Part of a small language model's weights: LayerNorm before each block, a variant of Muon for these matrices.
MLP neurons of a small language model. Each row is named by its layer, matrix (up: input weights) and neuron, and shows model dimensions 208-399. Each number is 128 + 32 x the weight over its row's rms, rounded and kept within 0 to 255. Numbers have three digits each.
Before each neuron's rows, "fires after" lists the tokens most often just before its 100 highest values on Wikipedia text that the model never trained on.

fires after: " the", " all", " rest", " World", " end"
L2.up2972:127133078148211143126177091112112113135108181122173169152093162089147078145064118119099073095104103162148134114124150161129112143129114106076149124133163118069128119110176123149119143121148137115118157120158178129138075144148110132141143094159135139159145123173082110192153126068162125180150125133154141151186066132113094117106140158170137170145082102132120121180052123121138085172093124125162152100155136152142137191144159115083152141089118161184113184151147047111158124136111084183142116143110135127106099164093108090161110110105118154113130117120098099153116091170202123096

fires after: " C", " c", " P", " l"
L2.up3026:170168139102050144110172119142161081198128155132203130089120129142127134155119092122094075129129184108040112153169130112078146155111066113068126076146093124091113165126166154126098133163089119126166107092119060152168113156161124099162148143130098126122111088111146101148118177107079140136157160122135147144153154137092156079122162136127150136164135122136146123097153117175128101178101094137095095158110152130109131138092163096107125073145168102124123105117131095097135169119112168180093099141131106147175110143087181115129153094158112071150136116129158150114118157227135154160

fires after: " In", "In", " May", " 183", " October"
L2.up1792:128118092142122137156170189179115129098129138044144155107179117085117072210115124099152094100097148138153122100112106163116111123127112071204089047109136118103170102142124100163139160162086183132052136149140131098110080130121118135096152115075120122132147104137094097136156086146172085080164165159146144142103105122148104122141124161099135103126125121060166130096120119071123086093139088126138089111191158185087088146144179127171164121179127083132088145102086140132093129111174143201125088064177143125149109195106073101145120158141125095124125168123151093147138131114091034086

fires after: " c", " N", " C", "S", " S", " s"
L2.up2567:126151155113083128123110094160143104091097161110066117130168066122087151108156094088100106111122152146170131083169141100100183177122138116125141154092078149204123092155147088130133151119124084149099142155172111184158115141161130175086108147125151139080102122090102124165091125138092182150117158105090121178103164064125129125073043115089144137132077137151154113152133121176136096080143140122165186116150139138137168206130098091106133098130155178187172103147230074090172144170092142157141095145133096078141104111185084086106116146154143069107122178166129135086179128138138128109

fires after: " was", " is", " the"
L2.up1349:113148087128109129166137072142107092157139094124091069186115124109109149123185109108161122172128129146132112126067157072111153117089128092093076115089113134174119112141117115120118100172094202069161158145158133119095146172146052086135125171103117098147076054134126109162164095123101134118164091145097123116128155118129185157110144149136129253106123082154131135068072076129094079190067108107164116138139124157103111148149129095120137093165153125140157123096175126190193148170103114137132127148013117114100109112156168174122145109103134188123130099088162084148133156186113139155

fires after: " that", " where", " which", " who", " what", " he"
L2.up460:150083112072121133157167160127157084128184197139097187159120176166125116140111164158169124120176102111178121135145162134122154175137153161168081146159118114094191153186187122144100133087140123066120114096124169156147124150156165123093126152120178159101075053121105107127063150131131106127140144168150128070175174145117175116112112091144145110201133170143152149173092127095131072086081076162091081134211130117119099171149204149149122171130122149092098151101128091103151129145155096137082092113155126117076114188110063111103125210185160131084141091079128105104090120149139072115

fires after: " N", " K", " S", " H", " L", " Y"
L2.up1114:095152146130160137113191088072156130137079159095107187152103078117177075113101142118119122153095110125113117134107106138139108082110165107049129136130122061117140150210127086073097119115123094125107128121113125157159089151146076124133094143127086115157123125091129155113162186137091122107172180119092137082161126113127083170117095146176104099136147134102194132063114156128117125163139110106108148130090159143088143105172118166131148110125161122138149121158151122111144120060151124159170145117139173135112198161148131070130146180130097115102171173107093096120127086155088118144

fires after: "|", " the", " in", " (19"
L2.up2633:101164178114166160119103188139111135170090153088144121185131112057083103135124068119121100087070134092146117039146098115141164098097129106151126118084203121138123189130141142122122091141122100127130161132105166118161116150134148110112128111138194162148132087151124135128191121139125127160079151155206149119136125154091165142137124133139100066171077110106184139179107171109147149150165156096133119161150105131093205225112151071070133131062115104151137144098093141127079101081123148165110124145128090134159197144101168148157100068152127180106098120076129106165124056177091068096

fires after: " the", " of"
L2.up766:110143133082146141111167110111176163170096157145141152125128130055208190114104077116128190139112096156123095068145126155121114097118177203126092117133066141117174089160143080169125177146143114128127122124149116100125120180142083114148106068131132182151148173052091138146107152131126135099192149164137095122147070116160067175010106127139168115191134069126102097171131133104146080060171168116148168092138159180157118086155099097128093133091067200112074108087130162056161131142129145130150126135093137145101111142094119108140119125133064135099129112063164169117161100144168096131

fires after: " |", " 1", ".4", ".8", " 10"
L2.up1831:102085135114141168111117101173160106195102130072127092118158163070149143145103155113108080208139115161172194071131128184104132132100165103130136055177118120121151092134128201159092118116113126151153131074084095175165118130090123121061095160142144117206155053153128165132043098169129124110075062195143099099170089093147103171118137136102200148120142128143073087124165134134175099140141127137065158160085112127110076153127076126152154154100091147139126108154159091103104122153152127181097136161173154121108151122105097102119119155140169113057093065139142109126118090146196099117

fires after: " the", " $", " large"
L2.up753:108146145125144139152198101151179089170106075102092190116102185094119122089150125173153124137092118139154148124127072115079137107114092188154160194157112103125156126140127136158086071112136098114081167121154133175145139143105100135176156136171205143143154124179127078136132155140082146151070170114102122111182118112167124125173154127127167232071134110116076117157141154168117075126151084142133136128133111158164096179069118107164117075103132191097075112088123109167135104120100175169094106133133118076146091156095186119083052127091131133082135087116131127107088120076172116131

fires after: " in", " In", "In", " 15", " 18"
L2.up1609:060126058097140165125151107164151170100176098095135111160148150045077118207098148156131117125087132148161066097076146145152128110107144165118148180117118120077151019131162148137101135088120150123118148158139109159131146143157151170094069169157183153121129127102125120148085115131174138144179139169201098176073114126084083107172200079112145179165125100127091093153151166115135141137162111066136091179123122130177147138086178159145083130182116149104166171122085131079073161115180109196108071074169123147117145040111120105170150193138091099129164140101147116129097166107123102111

fires after: " |", "Women's", " the"
L2.up432:124088151150143137056146143131193175117167171148068121097152150135159104153094146155102135177130086127188095149163125134141156156155204151161154063143119089124125082136118087155067109086089143188193130099085170161133125148096100175130127071138132163160136093152110111119082082103101165097129093137174182160132034119104182119129122081141115104161072089157195128098128150169110127127082164167179149139098123193072145058159149180105175149176193218088114074147150172082141162128151156116082178143108083162072142110103159121101120152150134126129108095110097065082117121160183092143